{"n_layer": 15, "d_model": 192, "n_head": 3, "n_kv_head": 3, "head_dim": 64, "d_mlp": 768, "vocab_size": 701, "activation": "tanh_gelu", "norm": "layernorm", "norm_place": "pre", "norm_eps": 1e-06, "positions": "learned", "qk_norm": false, "attn_scale": 0.125, "bias": "all", "tie_embeddings": true, "parallel_block": false, "init": "orth", "init_std_qkv": 0.0403, "init_std_o": 0.00735, "init_std_up": 0.0403, "init_std_down": 0.00368, "optimizer": "muon_variant", "lr": 0.00284, "lr_mult_o": 4.0, "lr_mult_down": 1.5, "beta1": 0.95, "lr_head": 0.00855, "grad_clip": 1.0, "warmup_steps": 200, "schedule": "wsd", "decay_fraction": 0.786, "decay_shape": "linear", "final_lr_fraction": 0.0, "batch_tokens": 65536, "seq_len": 768, "doc_mask": true, "train_tokens": 318200000, "steps": 4856, "dataset": "wikipedia_en"}
MLP neurons of a small language model. Each row is named by its layer, matrix (up: input weights) and neuron, and shows model dimensions 16-143. Each number is 50 + 10 x the weight over its row's rms, rounded and kept within 0 to 99.
After each neuron's rows, "fires on" lists the tokens most often at its 100 highest values on Wikipedia text that the model never trained on.

L3.up251:50 55 54 32 52 57 59 41 74 48 61 57 63 65 57 57 57 53 57 59 35 29 57 46 59 62 47 49 44 47 44 41 35 50 58 39 52 51 51 47 38 34 58 58 48 43 60 49 57 47 45 49 43 33 68 65 45 45 39 59 60 25 45 79 45 53 47 49 26 40 52 34 47 62 48 46 50 39 41 57 53 54 40 76 34 39 21 52 52 54 57 58 56 57 23 71 55 52 50 53 33 55 47 58 48 50 64 58 52 36 57 31 50 47 48 56 45 51 37 55 77 50 43 48 51 61 48 61
fires on: "op", "and", "ast", "ok"

L6.up286:37 50 44 51 43 36 44 62 46 48 43 51 51 50 28 54 61 38 46 56 50 52 44 51 51 61 55 46 50 44 47 73 47 51 36 55 45 47 42 50 31 62 47 74 45 32 39 58 42 38 64 52 66 36 34 39 42 39 41 59 52 36 47 54 47 61 55 68 61 55 55 46 57 35 32 57 53 39 55 51 35 66 51 63 62 55 43 56 54 52 46 68 31 45 40 59 53 46 57 51 51 54 54 38 58 57 62 50 35 40 61 65 44 45 62 53 55 68 56 54 57 39 48 62 53 39 55 49
fires on: " v", "v", "ur"

L7.up534:36 46 59 29 52 52 54 60 45 29 56 41 59 49 47 58 38 42 56 52 61 39 47 64 33 66 56 58 58 49 59 52 48 63 47 46 55 58 39 42 46 39 61 47 61 53 52 50 52 59 35 34 57 55 54 37 61 37 34 62 43 61 41 52 57 62 53 51 37 83 40 68 59 45 59 30 60 34 38 40 63 51 46 55 30 75 51 57 38 59 46 46 48 43 51 50 53 36 53 44 59 52 61 47 67 47 53 39 41 56 58 70 46 50 42 71 43 45 55 34 56 46 60 58 55 47 52 35
fires on: "-", " ("

L4.up394:59 49 51 55 54 69 50 44 50 58 48 55 60 60 51 64 56 59 52 57 18 45 60 46 66 45 49 57 37 71 37 67 35 50 41 52 54 57 47 59 57 46 45 51 40 43 60 51 48 36 52 42 52 54 77 58 29 46 50 64 56 54 60 52 50 46 59 44 51 32 36 31 67 55 43 55 47 53 49 43 67 38 53 57 42 38 41 44 46 55 48 43 56 54 31 47 53 48 34 53 34 33 50 40 58 50 66 41 51 49 39 45 38 64 44 28 72 55 52 49 39 51 18 32 44 60 37 56
fires on: "c", "and", "und", "op", "y", "s"

L11.up621:33 43 61 40 52 56 40 43 51 42 39 69 64 46 64 43 49 51 49 57 59 60 58 46 52 52 65 66 52 42 41 52 59 46 46 45 64 67 44 50 59 48 38 49 55 51 48 72 41 72 35 30 50 59 53 55 64 29 43 44 56 60 50 56 58 70 73 58 57 52 31 48 47 45 54 41 42 55 51 32 54 45 54 57 50 60 48 61 40 56 48 55 48 53 53 46 39 56 43 42 53 63 54 45 58 65 35 60 45 24 52 63 42 53 64 59 48 59 56 44 50 40 46 60 47 44 40 60
fires on: " (", " b", "-"

L11.up86:42 58 55 51 54 41 54 51 49 62 53 57 51 44 54 38 60 44 52 51 38 53 29 44 56 65 47 63 41 28 45 66 55 58 37 59 52 46 65 55 40 45 62 56 76 45 45 44 57 34 45 56 44 34 38 50 46 38 65 41 57 22 51 39 58 66 55 60 51 62 49 58 38 44 35 55 41 41 55 66 60 68 48 36 68 52 36 73 51 57 41 64 65 59 45 60 60 48 52 39 58 54 52 47 62 62 62 46 31 60 41 43 47 69 42 65 36 51 26 46 45 45 49 58 43 32 52 45
fires on: " v", "v", " ", "r"

L7.up260:34 42 45 38 59 63 41 38 31 46 48 51 47 40 53 45 41 46 50 59 50 56 30 66 35 58 62 47 36 40 57 53 37 49 67 44 63 47 62 48 43 44 55 36 42 44 35 52 58 54 58 39 65 54 59 76 56 43 57 55 51 41 46 64 49 50 43 35 48 42 32 52 44 54 47 43 54 46 59 43 61 27 73 51 42 57 57 68 44 54 61 44 41 54 54 36 48 41 43 48 48 54 41 68 50 70 59 60 41 60 50 47 61 75 53 45 46 44 56 36 41 32 58 42 41 61 65 37
fires on: "ubl", "ation", "ial", "f", "ian", "k"

L2.up432:45 58 35 43 46 32 76 41 63 54 56 54 68 53 56 44 43 48 49 47 30 55 42 50 56 63 36 60 39 39 35 32 53 57 61 53 54 45 50 56 56 38 44 61 43 55 65 55 63 65 60 54 51 35 58 55 41 52 54 54 54 56 51 66 57 43 55 46 44 49 47 37 50 56 61 48 17 45 44 36 46 46 59 68 44 44 47 32 43 37 57 51 73 60 55 55 39 51 40 50 43 39 26 67 48 61 67 61 50 62 44 38 33 59 49 49 40 54 44 55 56 60 50 53 52 67 54 42
fires on: "ak", "ah", "ok", "and"

L2.up49:46 40 37 40 48 55 67 48 64 61 50 45 47 48 63 69 57 66 42 42 52 43 59 48 48 79 53 38 60 44 40 43 41 36 58 58 26 43 44 45 67 27 49 68 49 53 50 47 52 52 36 52 40 42 66 56 54 68 50 47 44 47 47 52 47 37 51 35 54 52 52 54 69 44 35 51 53 32 75 62 39 64 81 41 39 51 59 54 51 45 38 44 46 61 44 38 50 63 41 56 44 69 51 49 57 37 65 45 53 46 59 51 37 49 50 62 47 38 58 47 46 42 59 41 44 41 41 52
fires on: "ric", "oc"

L2.up535:56 46 51 34 54 51 46 51 40 33 42 61 39 43 57 47 40 45 42 50 49 43 38 44 46 53 59 64 50 42 41 58 33 40 58 42 67 52 62 51 49 36 57 45 37 57 40 48 41 42 60 52 62 28 45 56 44 56 49 56 52 55 34 41 62 43 48 43 54 52 40 53 36 56 61 22 46 51 58 54 48 41 53 41 57 49 56 63 41 52 48 58 43 54 42 65 51 61 47 63 76 67 63 57 44 58 50 44 17 67 45 41 55 49 48 42 51 37 45 63 46 49 58 71 49 50 37 40
fires on: "at", "ation", "pt"